MLP neurons of a small language model. Each row is named by its layer, matrix (gate and up: input weights; down: output weights) and neuron, and shows model dimensions 128-255. Each number is 500 + 40 x the weight over its row's rms, rounded and kept within 0 to 999. Numbers have three digits each. A neuron's up and down rows have the sign that makes its largest values positive.
After each neuron's rows, "fires on" lists the tokens most often at its 100 highest values on Wikipedia text that the model never trained on.

L5.gate130:477443493484536517537540440484519481471506501505518529455469504502479509430469511546530561520519485470518490502463527562534532508512508445517469459533511454442506522487514394451509509464436582580560478488522507524503522501561493512548502449566474393547437423470508457492433519545474555499511506510567536527476543520474464482458471523504475492463449466561496522532507424403547505527469
L5.up130:485511493448547425521531483582475485515512402541527518463574510528543589530549517500497450489536506416576492506457528532565559429413408534450534490484537550502509608494529446453558555500530509549546453487483546501487483479497450523549485515530518476472534438491513572485520518510524419550490475539480495502513481482492457508510569493607568541489474528523518544477532516502466533517473
L5.down130:468500456470581463528557570549520535481493431528434485524513512558532500512496510607516471513578541461512541522422535466544514461499594470451460534455418512498474475539530547494440570508574500498459567523479454544527471436524481524516502528454523554534481424482483525460467544490504472477471455552490481425500481500579543585471498588517486463496489468473461517453522489519377451463483
fires on: ".", "n", " |", "em"

L6.gate272:482517456488420501457512512466493511571554475509476501522544492484545498483548492442470498487514488479485491539499569541474409509513580437472460493473483454454517521553476521472486456518434427494513524479574526508475540459403564498534528555462482447513456557512456439478503468499462456486502545453522520441567497455417577553485462473556523526502551454499433515470523516531457538478520
L6.up272:447489484539497558561448472488492497471437570492514404532488516512535515539565480445540538552615560541461474493475600554473507501491475476505570484517520503467531512461499504454524525457490526504498547549451461448551527550441473449523515570501434535484510435523514502463516455478438513468454492517492468539478482434549439526547458459528473513471517472506456475465553546588489459480517
L6.down272:466462497513489440492517533525552521511474581553558408534457464466475474556473415522496471435515477512541458483494487494533492557528494367550521549494562541503592537488504508556529499474489444463469515472489528463462444564480445539516520567529579505467534541485426510413548452502459460515525512452521431525478278461503526505501531524474540543488452537409530502425455499514497500454510
fires on: "=", " as", " like", " to", " than"

L6.gate621:453477418483432490523552498527475434547508518534441544564506467507406519525498504467480563463451518573496461539514460509487598491500520477470478499585436544489505554537495581551472457528489466521514567470495593563412529451484400516530540486536529486505469481568472467464527484474475490553524562478465528557574515481408588529470467509434529534515470511520543446558483480527526532478505
L6.up621:485485475521494512496463466539515488479493563499494487557500478463509517522510517466543509516473506546484547425480494509498524567499528540512550451476540489524546491536511532562453511473499497572467525480441468577464478456493390475494569521486550581536535486551451508454478474522451481456480535525503524557532442450461529467435500427493537499545461457478529369540466512519501496466560
L6.down621:487452476465536447420550536509494534537522503482534474523454450511541448459532516446483534502525535475435500493513500537498499532478503481509521457444536497550717524494447517559483586550435513480512423461488432545520492565541497541514463527504494489489514534466539542527525495522511472499453472471519465501429212507534479460492534497513487472523437458479522535457475528485517572490562
fires on: " to", " of", " at", " from", ":", "."

L6.gate271:569452436476416560518547481488518556566507517487472442562516448457474501411516545423443544540504485515501537486522494555536509498468514528512442488458460507544494482516484462552478438465480435456574490559515573533492467441497533493487464436571486477489529428525518582467584433481517492563591492449502505500457494504512401509537530488488515475537468490517420487513444508478501460526510
L6.up271:486519557475450550567507492423511477490511411471547487538473488508573534425489559502543522539637480521464511508524444541459474561489491485603450538517512455510509533559479507467529473456534463526486453564515613489501544486530547443517512487490465474556581513538449518459481507526506415483509486450485477550526482464450472434511504491428452529441522511515472489474510528520443529471532
L6.down271:501534450534477485505483509496461530538505441550502591489458536499493494422468477496521434489517508492521482453505503443502415434506451490541463531558499477476390492460524464455552538548508538522493557534413447470465510496542481394501518511546538480514488431469502460546507527532497504475532390518509507471449531479496461477500460568457495528521505501529542513482423522480460536467414
fires on: " |", " a", " is"

L6.gate76:453496420419495529504521438484512505585493558445496520480461502547539437490542510521444517492461524456496536447506499526558545528535528509590489476519521458546539559508512494587482502523569427460491514518522535528475481448540490510538549529579522507478458590555449512474533441473516495556492606422531475508530471514463538517541499449502525503500527575500486458530566471536460525487507
L6.up76:482462559501544541531486500521404470519508546481589464423549523502544500485473559534533501491564499469455510510498509489499543554483461550484544517471524459555530468477498471483528436573511523442506548505468474447524545520568522449454477560492484508563475561491477489506537533477478491487453530473474507485461380454503518489506553434496538521458524525441549505538564506569461538491589
L6.down76:504507494496479463469462530496505487494482518497541553497458518506517474489464563530530531496488548506551518542506466535471441451499493490477524512527494513490713478469500499435513539511483503550492499514528488485503520489490510477523492503503479476521487507490505471484462529484466494497498495536514489494447104486528512501526485508537488519504491451504455528483479457475528486517504
fires on: ",", " of", "."

L6.gate404:455483470532503498532469483476513525501436556437526545501549577474493499513571531521512527565496411524491506499452457509468517464462496558469517466547447495476499473515466522530531442455504490525483452488467498492535458478525533525463501557538445507387458493444460464474498523503546474484494587481535511555589580485470554418497510520516425524496510562523449511551494534506421461517524
L6.up404:530506488605495508432467473536443522539453475482480523491479437505586507555491506480535480598547444534525476536479479551480508509505520509469580452496408443467471534442533455534499475470529531518479437472498458465505479520517464472439410448436416504524487491470517493529525558458523398466472440464527493523501501528556479507510479405584413519462497449577504507479482486500562419527539
L6.down404:437463503475496506449563501491570474497465509507463515482482538517494466457511593456469413516454498554542492593460481532518411522500400503468489494461539544503458471511516535498489509462581531484469486472501458502502443528488530476507504542446510577504435480560464548558432519511475492577583491563523498460561462476522479497446542443438551428562474462459538498513534487520531514457472
fires on: " |", ";", "–", "-", " Area", "umb"

L5.gate328:508435496512409543487497457451484506485526562484503520483536505499496475449505553541444546535542459400463487528465581523433539473509491453522376507508480529503486445582492469419498491511515481573533477503522544454517510491493465511478492444535482512502444401490562499489515439468488478527552539471537531517574544488459484462534432518492484524455495496531565484447553427516514462556460
L5.up328:461476517533446503469535538521442574539568510484511435593515479510538514488498539461463470504544467521457523541609558535453482472513453563495445496518467522568590507535487495527507534517557476555571455513533517450539533447411495470468494579548488527548467444457606543478561436407465430559547562510502463456502485529487457461533517439477535481496482482448561547455574467510432461497492
L5.down328:475562506538440536559507465553512504438426395492501464517480504491502565539497505516504501439471528468541573537499451516546479466456438497498527604488433481452576479472539558491494480511416521455449453513464496517547493487501462480545511502488458558518531491533534581516468483464531455477446538508532522483518285482509514554501520510520513476520483497516517438501527531479479561524564
fires on: ",", " to", "der", " by"

L5.gate413:529407537556491457530506464508512503479534471480458558499508452497442395521483509559480511484525457500512447455462506568472510502511460461499503432566455454449493522494507506462539471483467520550555553461550529556505473520489496512527516459525524471428468520469461494500529467481417509526537533488396508486501637450432488513482463528429484523497462526536462432559530413445514484589488
L5.up413:466515502590518368453497501493506525492474459522529570487500553570529466556490519570474540501508410522484448551442459603524481446541495448501521502469514475462514529430521510541551503510526553548483557479493524495517425552481453490484536563506471480462600435484509492532484521522482537477525448510483517474524502538582479442539419522545504488497456551481548436485501520474502478492469
L5.down413:412513543476487427509503550573547533573548471507518488479516530519463509434512521544470493479428530513489505563512530522570493456492572530485467551479518545473547546433430506533510523535509505543434533408471463587516454470568507500504453576446468556553532486524553500475450521484517543541467464457542461585466469543503523488497497532454543454491460492507541533500499548548487481466590
fires on: " |", ".", "-", "omp"

L5.gate590:522510453501439582486507429481487517565490507498510524490541546437510484456582501480466556474488548477494530473474449516553507467528557484513441504511475545513504496520446537506480484512448505509435561509563489542405456516481497485541546509427504531461522470517492512515549436503505449517491567427509508504642515506429542567538511458518515610476526586537483442451485476509505464514524
L5.up590:556520550497514513529482511518472505450531535507538406463479469483531480554568556472438508429522480500475551519518503519535504509531503504477510469455461525518512528463453548467509494436495479441504534529424592490547434481493431469513520537456440547551575482498460500496502494479493496510519549507534509484500457485549518515544496548473569546448453476499550504542475521418480560465519
L5.down590:533520504513499459527481513534493523477460521506515518471456506526493515550500460494506558523507581491471535489441525475546499504513415471483508495491503503529544576503591512463528508474453545602525470522530483510527457557433463486586541529520494543490501491501451487436426481597418507504435491540446557498504301451548469507480466478521498480461526465447498539506562418525503497525456
fires on: " to", ":", " by", " in", " from", " than"

L5.gate237:556518443500477446507536463522503457467446505457505587497418463542484497479572497511480525436504531516536480514511505514515544530445551502551513405553468535455469559573469480478519534517525448519516501550487559545488520484457509454550552437592513456454537418496489489502467511504492433455573500504451557547474682528493499417515408505447453502501492499505487472525502485471570514505462
L5.up237:460506470507492468522502535540500515462488431507492508518437572553464556532515598540467543513573511505548507514491524520550473516481516592576473359507482584518504579441515441499538568531484470489415482429505497556522425469484584473452521479577491487491541441599530520504411497535464469494466492499427527483492501496552486503507466545522547539513461471538556516546437537501521410464482
L5.down237:466519588543444493511546553508472506518499501506468507524528517495543490565447518462526470509499494460464488474541478537592493469490495491449575519520508506502609539535518539560553539538566465480548553486509565498475443457431550496527522500448553543598468497503449539487486473583470483565483536558548529502475453527558534528468526472494532565476526496548508471495512535489539471533450
fires on: ".", "-", " |", "d", " ="

L6.gate697:453544417508482519503511470491472473465470502537494431521524440562486510510482475511491487490499493456425469559565495535462489528461517469477554542476545471532585469523412514549559407497555486470431431432547520507481529516488504453417524519518431526524531499528550532534493526454479513475506492483435414456476393480537477588509565460450468446455444549505500443490482445539485520483472
L6.up697:464519545466524429536481536426437456486511500603480464513457448535499473456483499528473507437528456566425487499483481557464515499527531473530520498520486470475515461545460546494535491497504445450455513446503560520507563500558501556455455451526556476509580553504502478463542522498445534477499464469474507555476525486500570571509596475578464505504472515559506545505527525475461491565460
L6.down697:531497453504507476464512458538526524497521507459518498511523495524500520514502483492482480486543480477517449502525491489487516506493495497478485482515498505482767483478500504498464510503516518541496482515509514509503490525475491500465479492525500486494466478457497499518544522500529469529516498486473490496513076517474505528533483554454532518464508500512481472480508461473473520506544
fires on: "\n", " a", ".", " the"

L6.gate490:497478495405439473520515457464523492465502444509523511509565400493463559542521531485466503437494500432522465503506452563438533521503430483574560581513458508481528484504511553487540493460529539459485449604527457523497470479493566563511459524455416501490512489487522551430548472438472491538546504465493496502524507509456513565526466546445540513482550514562534436531566504477507453521525
L6.up490:491531487512522453554502459529504499512478581459574534523525481450523564490414492483500476505501601449573505436481553523498533483539462553462510538518456497498541452474571427512566552465513535567478474485574499496532476488489528513443444552430451459540485405499526498495535586492474539489485506494464465487527475465441425499531495507412499531491515459520460460564548501557560444480511
L6.down490:463511479498499517446435462504463560498519544498514477513464527470516529491469482543483495497485494499479530456526514515508499484484490511516492495533526485489760517438535525502522513510451453489546512467510503475461542463565556512488475531499458523481526532431452456480500574519535530494514456499593466516522271513519500446487513518499470502514455507505546525495466448497483505498489
fires on: ",", " the", " is", "."

L6.gate183:514505520498397480574511535477584481505566587528487505560481462558425428539550470519520523523431490563523472530496417494519524504522486467492496503506470524485558517499452516472505427537506541486506456576554548468454510406504545501511526428497453463457469515479553489420578456408463484538535531447434534487509525465486540523493548477431530522514528527520406520504478455444468467448467
L6.up183:481448470585500473572563487463576534498508492485487456483556488547484481575497476458557469525509452479466444538651502457511532523476457512536592526473501548464580569508442477467449481483480539542492477508502531541513513550507503476416548486516454548473455444494547486508578543448525485550466471476392498420524468441567506497461563473469530514500476545472411490544477519486531422441559
L6.down183:511496485494495491560468516504508506500521472491506508458494511517479481510541507535503523492486510518445502510477491544508511492536480511460532483507471535527924523485489510507487456513536499489513512500507482485521473481457476451494491515498493513530544491540506510466462451531514503496489512508442491456515273512517540474563515477492488506459532523479513502479542525492516481500497
fires on: " |", " the", "|", "."

L5.gate8:493430508539431482501493517490500508494599475480506487496568464517451531472533488550441530497527524570434443519567521486495537550505492540526503508452524586513488511569520499463472487484444489497525504573566492513510484493553530502462518559417442486516492524419471468553547494474505492504535464531568475498504545482463451456565456516519484519509486500487520500449435518514493440423523
L5.up8:525438510477495543472526478487488368413474607488628473487434475539512472445531453503508474513505562543463497447444503493421494517501501556544538447568476504477486454520500539601429526511530502457541544492485499441484487560484469531569495465526566505503476524534406447499544498479476507521540486541483519610500524550451450438514493466500522487553507465439498426566407487439496455531501
L5.down8:488513534491546461442447461493621495533545521482487442558509515454566523523530481553505506543454492495433514590480480476511493505423499447555513515558467503503524545502524516528505535489437516517491526530490457507534512524471561490519541548454514446504479505497498498474621529538470512536504484524499473547424369501513449482478435494499506519522488483506573485524491361529536495495514
fires on: ".", "s"

L6.gate548:515534512468415517477413453486525471456446458510459470481505465539478495521473514515470529510478510510481490536479498547479554444494512511532505509540484526462550581568489538508551535392468507509489571496492510492451541521541508483479537462498491527486459530516524490483540472431475474501541489498547556547516533538493502518575543439515589540521435482499569496571539462454522431538448
L6.up548:512491526526477543511475426487453494473439464411494457567565499462575421491485489594532518509535509502502540559475455537478582495459498478508458538479533503494509476482465556560554512413501475510447534490481481497486638556492550445475503502452544545511537460479484484457499524430554501487463444476547448550534471528549487516490496463483497504540418538432566520440515470538514493497466
L6.down548:468478483543536515521563514493511533532483501526492457497496434579542455528550504532500475506576474527491445494496480524511428496527466497555535515497477509500731494518502535491515499475512537520448491476466448463545549485472484512525516506493507543469509532507544443454495582493504479520489527522555494507486390566504514489534470536494507510501513559511461446426462462530460532393505
fires on: " with", ".", ",", " there", " ;"